{
  "num_hidden_layers": 14,
  "hidden_size": 320,
  "num_attention_heads": 5,
  "num_key_value_heads": 5,
  "head_dim": 64,
  "intermediate_size": 1280,
  "vocab_size": 3179,
  "hidden_act": "geglu",
  "norm": "rmsnorm",
  "norm_place": "pre",
  "norm_eps": 1e-05,
  "positions": "rope",
  "rope_theta": 5840.0,
  "rope_fraction": 1.0,
  "qk_norm": false,
  "attn_scale": 0.125,
  "bias": "none",
  "tie_word_embeddings": true,
  "parallel_block": false,
  "init": "orth",
  "init_std_qkv": 0.0443,
  "init_std_o": 0.00837,
  "init_std_up": 0.0443,
  "init_std_down": 0.00419,
  "optimizer": "muon_variant",
  "learning_rate": 0.00521,
  "lr_mult_o": 4.0,
  "lr_mult_down": 2.0,
  "beta1": 0.95,
  "lr_head": 0.00453,
  "max_grad_norm": 1.0,
  "warmup_steps": 200,
  "schedule": "wsd",
  "decay_fraction": 0.834,
  "decay_shape": "linear",
  "final_lr_fraction": 0.05,
  "batch_tokens": [32768, 65536, 131072, 262144],
  "max_seq_len": 1024,
  "doc_mask": true,
  "z_loss": 1e-05,
  "train_tokens": 381600000,
  "max_steps": 3285,
  "dataset": "wikipedia_en"
}
MLP neurons of a small language model. Each row is named by its layer, matrix (gate and up: input weights) and neuron, and shows model dimensions 64-191. Each number is 128 + 32 x the weight over its row's rms, rounded and kept within 0 to 255. A neuron's up and down rows have the sign that makes its largest values positive.
After each neuron's rows, "fires on" lists the tokens most often at its 100 highest values on Wikipedia text that the model never trained on.

L9.gate42 [165 144 159 156 100 136 118 136 145 126 107 102 163 131 137 106  80  65 129 104  94 145 125 124 166 193 118 100  96 132 120 163 169 128 108 110 135 125 105 124  96 143 130  98 113  69 133  67 118  84 100  99  92 152 114 130 135 152  96  82  95  93 159 112 132  70 123 150 118 160 109 146 140 142  83 122 135  82 159 105 112 110 109 168 148 125 133 124 146  92 103 101 131 114 163  96  91 127 165 151 123 101  90 121  94 115 111 153 110 115 182 174 126 159  98  61 108 168  98 212 106 156 117  92 143 156 129  79]
L9.up42 [149 133 108 142 169 131 119 135 187 123 143  53 135 151 152  85 118 154  90 100 122 107 171 125 167 145  45 134 134 163 132 149 145 163 129 122 133 191 151 138  84 132 111 136 157  36 118  99 129 136 108 107 106 169 126 116 109 185 129  89 126  79 132 141 134  89 129  85 109 169 113 132  83 136 128 141  61   0 128 169 136 141 130 137 133 138 110  90 138 108  82 126  68 121  76  81 119 121 196 105 153 116  92 125 130 104 162 148  92  91 158 172  84 142 140 128  59 128 140 141  90  79 108 142 175  71 126 121]
fires on: "201", "Can", "t", "197", "b", "can"

L4.gate443 [165  98 120 152 113 174 136 152 161 179 141 118 123 148 139 102  53 166 188  93  78  97 144  86 155 124 129 105 136 198 109  76 114 132  97  83  94 131 142 109 162 109 136 122 101 171 122 125 158 173 143 131 112  85 129 113 129 230 141 151 111  90 107 139  81 115  94 132  80 149 232 145 140  61 116 105 122 145 133 152 128 170 140  98  89  70 133  93  98 139  85 111 141 172 123 154 135 104 130 172 112  71 186 113 143  14 172 165 116 148 167 158 179  87 113 119 166 129 141 161  82 173 101  89 180 173 112 160]
L4.up443 [121  90 137  77  99  79 149 150 121 106 121 183 143 173 109 113 117 176 144 108 125 255 119 134 148 166 123  88 158  91 139  84 170 168 179 150 186 105 148 100 140 102 118 105 138 118 187 150 159 140  89 151  54 130 192  51 104 104 148 134  74  96 144 102 155  85 140 106 155 127  96 105 122 108 119 100  98 139 170 116 125 123  88 105 114 114 117 139 114 120 108 102 144 130 167 140  99 103  69  82 151 125 147 170 130 207 141 182 140 180 118 136 145 153 120  88 133  60 115  85 138 145  89 101 148 121 122  87]
fires on: "ch", "ach"

L4.gate1098 [105 143 114 170 115  97 126 129  94 132  99 105 110  22 132  97 170 107 100 119 120 128 166 142 161 122 156 111 149  81 140  79 121 126 232 153 159 167  96 211 141  63  97 139 110 156 155 208 133 125 115 184 104 135 118 119 149 122 113 121 173 171 137 126 129 130 144  39 126 108  64 114 141 123 110 115 147 108 140 184 119 169 155 200 119 125 114 123 126 112  55 103 151 118 164  97 152 120 184 121 133 142 172  92 106  80 101 133 119 141 184 129 140 110 122 175  74 125 151  96 129  82 101 106  87 128 146 131]
L4.up1098 [160 153 146 195 141 192 140 127 108 143 138 157 135 191  87  78 144  71 154 199 136 135 142 134  82 120 146 125 110 142 140 128 189 121 110 138 162 121 122 161  72 128 108 187 170 192 151 132 151 146 135 136 125 108  93  43 120 152 146 133 123 152  77 135 111 141 168  89 122  84 119 129 129 149  37 137  66 143  80  83 114 176 120 144 149 142 132 132 161 122 181 115 187 173 153 104 174 111  97 137 174 155 123 123 122 130  97 108 107 161 138 149 121  95 104 132 147  86 150 101 106 129 154 131 133 138 112 130]
fires on: "a", ". ", "ad", "u", "er"

L4.gate213 [162 159 116  97 169 136 131  99 109 117  55 120  94 151 158 166 145 172 124  92 134 110 115  91 135  90 126 128  99 141  82 106 156  89  68 168 201  94 190 148 169 116 117 126 132  29 112 121 158 115 158 123 138 154 111 147 133  89 123 148 127 142 114  84 147 120 134  72  92 139 137 120 130 132  96  69 126 120  95 138 124 135  59 159 139 133 127 127 134 153 139  91 124 171 101 186  75  78 167  28 186 196 159 113 188 110 121 109 123 170 139 134 126 145 129 128 106 123 153 108 113 120 116  80 140 163 123 152]
L4.up213 [181  91 169 106 119 146 108 165 103 119 169 141  91 199  87 111  99  92  99  73  76 120 140 140  92 169 209 133 143  56 148 108 133  99 163 124 111 142 161  90 144 152 206 167 105 133 160 117 118 121 139 121 107 138  75  85  84 113 199 142 107 130 144  91 143 133 129  62 218 117 106 188 122 119 106 107 150 178 115 183 143 105 220 157 103  93 145 124 146 141 200 153 147 114  90 117  90 104 139  80 156 112 123 154 126 152 153 100 138 117 130  92 153 143  74 128  93  94 131 156 160 109 137 123  60 199  81 117]
fires on: "- ", "s ", "sch", "t", "th", "tra"

L3.gate1005 [143 115 122 124 119 146 151  87 127 150  64 122 130 164 133 149 128 211 144 107 140 127 149  84 127 141 105 168 160 121  66 127  96 176 106 148 148 113 141  70 125 156 124 141 113 189 113 164 133 132  83 100  89 131 184 115 180 200 177 150  94 151 137 119 149 106 126 153  77 115 129 138 107 110  82 149 104 152 168 123 147 164  82 150 126 125 157 162 168 122 137 125  75 115 140 172 128 108 151 163 109  75 122 156 154 122 147 135  88 136 168 158 116  80 140 113  59 162 124 176 131 171 107 139 188 122 164  73]
L3.up1005 [106 124 143 150 126 101  98  97 121 201 110 125 171 102  99 127 115 170 116 131 143 137 194 120 117 142 136 118 154 151 144 134 141 161 146 170 172 142 139  88 147 140 107 134  70 183 120 130 113 171 100 128  95 128 123  80 207 227 161 129 112 153 138 145 105  82 197 153 108  85 126 169 154 111 129 104 130 175 110  94 128 102 130 114 114 144 110 157 171  93 146 114 141 130 100 179  55  79 115 166 143 127 127 183  73 172  97 107 107 138 142 123 102  97 121 153  90 122 128 156 131 173  89  84 157 112 107 106]
fires on: "Ch", "ch", "ain"

L7.gate740 [143  86  91 136  65 113 116 110 112  29  93 144 132 124 129 110 153 115  88 169 141 145  61  79 135 150 121 137 105 113 123 163  79 140 115 160 101 157 110 137  94 157  57 155 133 130 111 105 118  78 181 121 154 162 102 127 128 133 156 155 133 132 104 141 110 106  70 121 213 137 144  94  98 126 156  82 119 152 106  94 118 157 126  84 133 125 132  99 174 113 124 105 205 134 136 107  96 158 118 107 164 178 103 153 112 104  87 123 155  73 139 134 100 163 170 187 127 110 129 125 121 128 180 164 178 177  65  99]
L7.up740 [129 170 143 111 110 118 120 105 121  93 152 192 147 100 106 116 153 151 165 162 118 153 132 135 127 134 151 155  67 130 128 145  80 135 139 168 162 153 136 134 107 180 148 166 205 139  85 146 125 116 153  94 114 223  91 199 115 162 114 133 176  86  85  55 153  93 179 138 125 210 142 119 155  80 165  78 103 130 136 190 120 121  89 103 102 112 117  89 110 156  56  95  87 178 107 145  94 166  84 133  94 193 125  46  74 136 123 174 139 116 118 133  77 155 139  99  86  86 112 124  92 116 117 151 132 170 141 122]
fires on: "| "

L4.gate1107 [157 110 156  91 132 138 155 135 165 103 147 129 135  56 132  72 113 141 152 119 134 125 126 138 124  77 155 128 153 193  69 107 114 110  86 118 143 150 113 133 179  97 169 128 190 145  83 121 128 184 159 128  60 117 151 123 160 132 194 123 144  64 182 109 105 128 118 163  97 156 129 130  79 114 223 118 149 183 155 148 133  97 130 142 141  68 154 111  69 137 154  74  87 150  97 120 130  97 137 141 155 151 155 128 130 133 135 181 116 201  87 138 130 114  93 118 160 203 194 135 144 171 154 125  83  99  96 113]
L4.up1107 [132 152  87 143 135 144 123 162 152 114 164 160 194 164  52 112  93 147 149 252  94 121 135 180 155  95 133 134  93 158 105  78 140 139 134  97 149 130 110 128 207 114 141 138 151 161  88  98  97 190  82 155  88  96 119 112 134  98 127 140  90 145 144  79 161  74  88 154 129 134 119 140  43 120 104  62 113  95 124  59 173 143 138 139 137 140 198 167 107 147  97  70  96 198 180  68 125 145 128 167 163 145 110 128 137 132 150 170 118 143 104 156 115  95  74 190 121  94  89 147  95 108 100 136 127  87 189  63]
fires on: "emb", "ap", "16", "bor", "ag", "hear"

L3.gate1003 [130  42 123 157 134 111 124 101 117  60 120 184 121 108 145  91 164 129 157  94 109 133 100 172 158 111 124 139  95 142  79 121  97 125 123 142  95 184 194 152 133 142 177 132 125 152 138 169 137 119 173 117 170 113 134 110  88 109 110 147 121 113 136 164 119 158 162 126 125 174 125 115 113 125 121 112 137 159 173 140 130 126 125  97 150 120  88 123 135 122 135 135 124 116 153  97 120 152  94 170  81 187  58 140 117  74  94 178 124 137  98 150  98 136 166 194 167 176 135 175 129  82 135 152 146 139 103 135]
L3.up1003 [108 133 161 127  53  94  87 123 137 149 113 162 164  87  89 118 100 187 143 126 145  66 147 126 207 179 129 114 123 150  95 130  78 129 144 141 103 112 154 217 148 118 164 119 120  84  86 143 120 111  94 118  91 114  72 158 121 115 123 121 139 110 131 188 115 122 105 155 120 166 150 128 139 130 113 156  20  92 122 176 165  99  82 100 143 160 125  83  89  94  86 151 141 115  92  98  95 101  47 136 138 129 159 141 138 113 106 110 157 133 132 125  93 152 121 128  92  62  76 117 128  86  84 137 111 122 128 193]
fires on: "| ", "; "

L4.gate725 [108  75  98 161 139 148 136 138  92  94 115 115 106  70 160 125 126 164 163 189 123 159 135 114 113  88 176  99 179 170 106 122  79 139 192 121 120 122 163 116  67  92 134 171 118 154 167 125 132 143 130 132 138 149  99 132 109 146 133 102 106 162 145 157 145 132 139 143 114 107 114 173 121 229  72 140 119  78 124 142 111 169 185 136  95 121 137 157 160 108 124 143 157 132 170 117 130 131 106 106 111 140 115 130 142 102  81 153 101 142 176 102  58 118 152 120 112 142 114 126 130  83 155  81 114 150 121 129]
L4.up725 [129 119 157 109 143 128 164 138  84 135 140 147 171 139 117 133  99  95  98 160  82 114 160 102  74 145 171 143 156 140 151  90 152 207 156  95 132 135 157 131 119 123 120 155 121 173 109  95 107 158  96 134 119 114 104 131 126 158 141  97 111 140 105 122 195 103 163  86 141  59 144 104 131 129 132 177 179 201 132 106 157 155 130 191  69 160 116 116 140 142 100  74 104 115 153 125 139 190 141 122 169 155 135 120 162 110  88 130 113 103 136 105 103 129  86 126 117 160 134 105 117  86  83  34 170 133 162 129]
fires on: "ad"

L4.gate486 [128 203 154 132 131 104 101 174 101  53 119 117 144 104 158 103 107 122 126 155 129 124 166 167 125 146 114  88 116  77 178 137 135 144 143 166 200 130 102 144 160 157 118 137 144 165 192 114  95  90 147 167 125 123 125 128 123 156 122 123 142 138 138 116  84 175 104 113  71 114  82 165 188 106  99 130 142 128  76 148 126 115 108 116 131 158 116 149 168 117 110 124 160 153 142 130 146 101 122 111 122 148 108 154 118 139 159  84  95 134 158 140 118 123 136 173 152 120  79 130 124 190 146 100  95 116 126 160]
L4.up486 [181 166 133 181 131 135 148 152 134 164  56 128 151 166  78 141 130 116 128 125 146 142 177 110 136 137 151  86 164  93 116 154  23 144 115  63 103  95 110 146 109  63 127  89 171 188 187 146 147 155  43 140 105  82 177 112 111 112 172 133 206 162  90 101 120 209  90  90 166  66 147 157 150 123 174 101 145 121 120 121 107  90 182 127 156 117 113  82 106 171 132 160 127 115 167 119 172 105 154 125  75 104 159 201 150 121 147 115 157 121 124 183 124 113 120 168 108 142 121 166 129 130 117 135 166 130 100  81]
fires on: "mi", "km", "phys", "atr", "chn"

L5.gate484 [143 117 116 132 107 193 161 174 156 141 134 146 121  97 157 133 143 107 122 135 108 161 177 123 131 109 162 141 160 105 132 137 142 127 106  95 162 193 121 168 174 149 185  90 147 118 142 133  96 102 125 163 132 122 138 136 105  64 115 114 152  94 118 159 107 151 144 104 201  99 116 107 120 159 139 145 134 136 188 191 161  83  55  83  60 144  84 116 189 185 118 138 146 138 104 140 134 113 135 168 143  51 127 199  89 153 151  85 155 193 164 145 138  96 140  98 116  85  85 141 115 143 229 127 114 122 141 161]
L5.up484 [157  92 137 127  58 111 124 194 171 142  59 107 169  85 131 148 101 119 158 157  84  86 144 147 108 104 154 131 221 134 113 163 109 112 117 129 145 139 160 104 117 126 185 142 164 120  93 172 144 118 151 111 154 137 159  92  73 102 150  82 188 148 150  95 108 139 157 111 183 158 135 123  91 152 122 180 221 157 111 164 104 121 132  96 134 117 150 157 199 148 127 136 164 139 133 193 192 119 117  93 116 147 125 129 115 100 146 149  96 121  98 117 174  66 169 125 127 120 145 151 110  97 131  99  89 121 125 134]
fires on: "ed ", "es ", "ted ", "ured ", "used ", "ers "

L9.gate1157 [118  53 121 104 144 104 113 125 141 127 159 141 147 179 157 103  54 134 130  83 125 131 155 140 129 143 171 171  96 145 147 137 164 149  99  93  91 196 113 161 116 132 168 128 193  67 151 165 119 148 116 139 107 154 112 114 130 138 133 136  76 122  99 107 175  99 108 133  39 100 136 117 131  86 136 192 167 146 189 169 131 175 101  91 158  57 116 211  98 161 187 134  86 101 134 126 125  95 123 114 121 212 138 104 133 150 102 148 139 129 171 180 124 134  87 119 103 112 145 163 122  82 102  85 106  82 182 126]
L9.up1157 [115  88 139 132 159 106 130 104 106 107  88 205  61 133 154 146 125 120  96 110 131  99 151 197 124 118 125 164  88 116 108 148 111 138 112  76  82 120 156 128  84 198 168 151 101 146 203 126 108 137 129 123 165 125 135 136 126  77  84 156 143 117  65 137 114 158 107 129 128  51 216 117 109 130 170 207 112 230  89 170  87 142 146 116 134 133 168 176 125 199 172 158  76  71 133 109 130 105 111 103 112 161 148 204 127  74 120 152 151 111 164 134 168  95 106 132  98 128  93 105 100 134 163  97 106 109 120 132]
fires on: "coun", "Coun", "on", "place", "cour"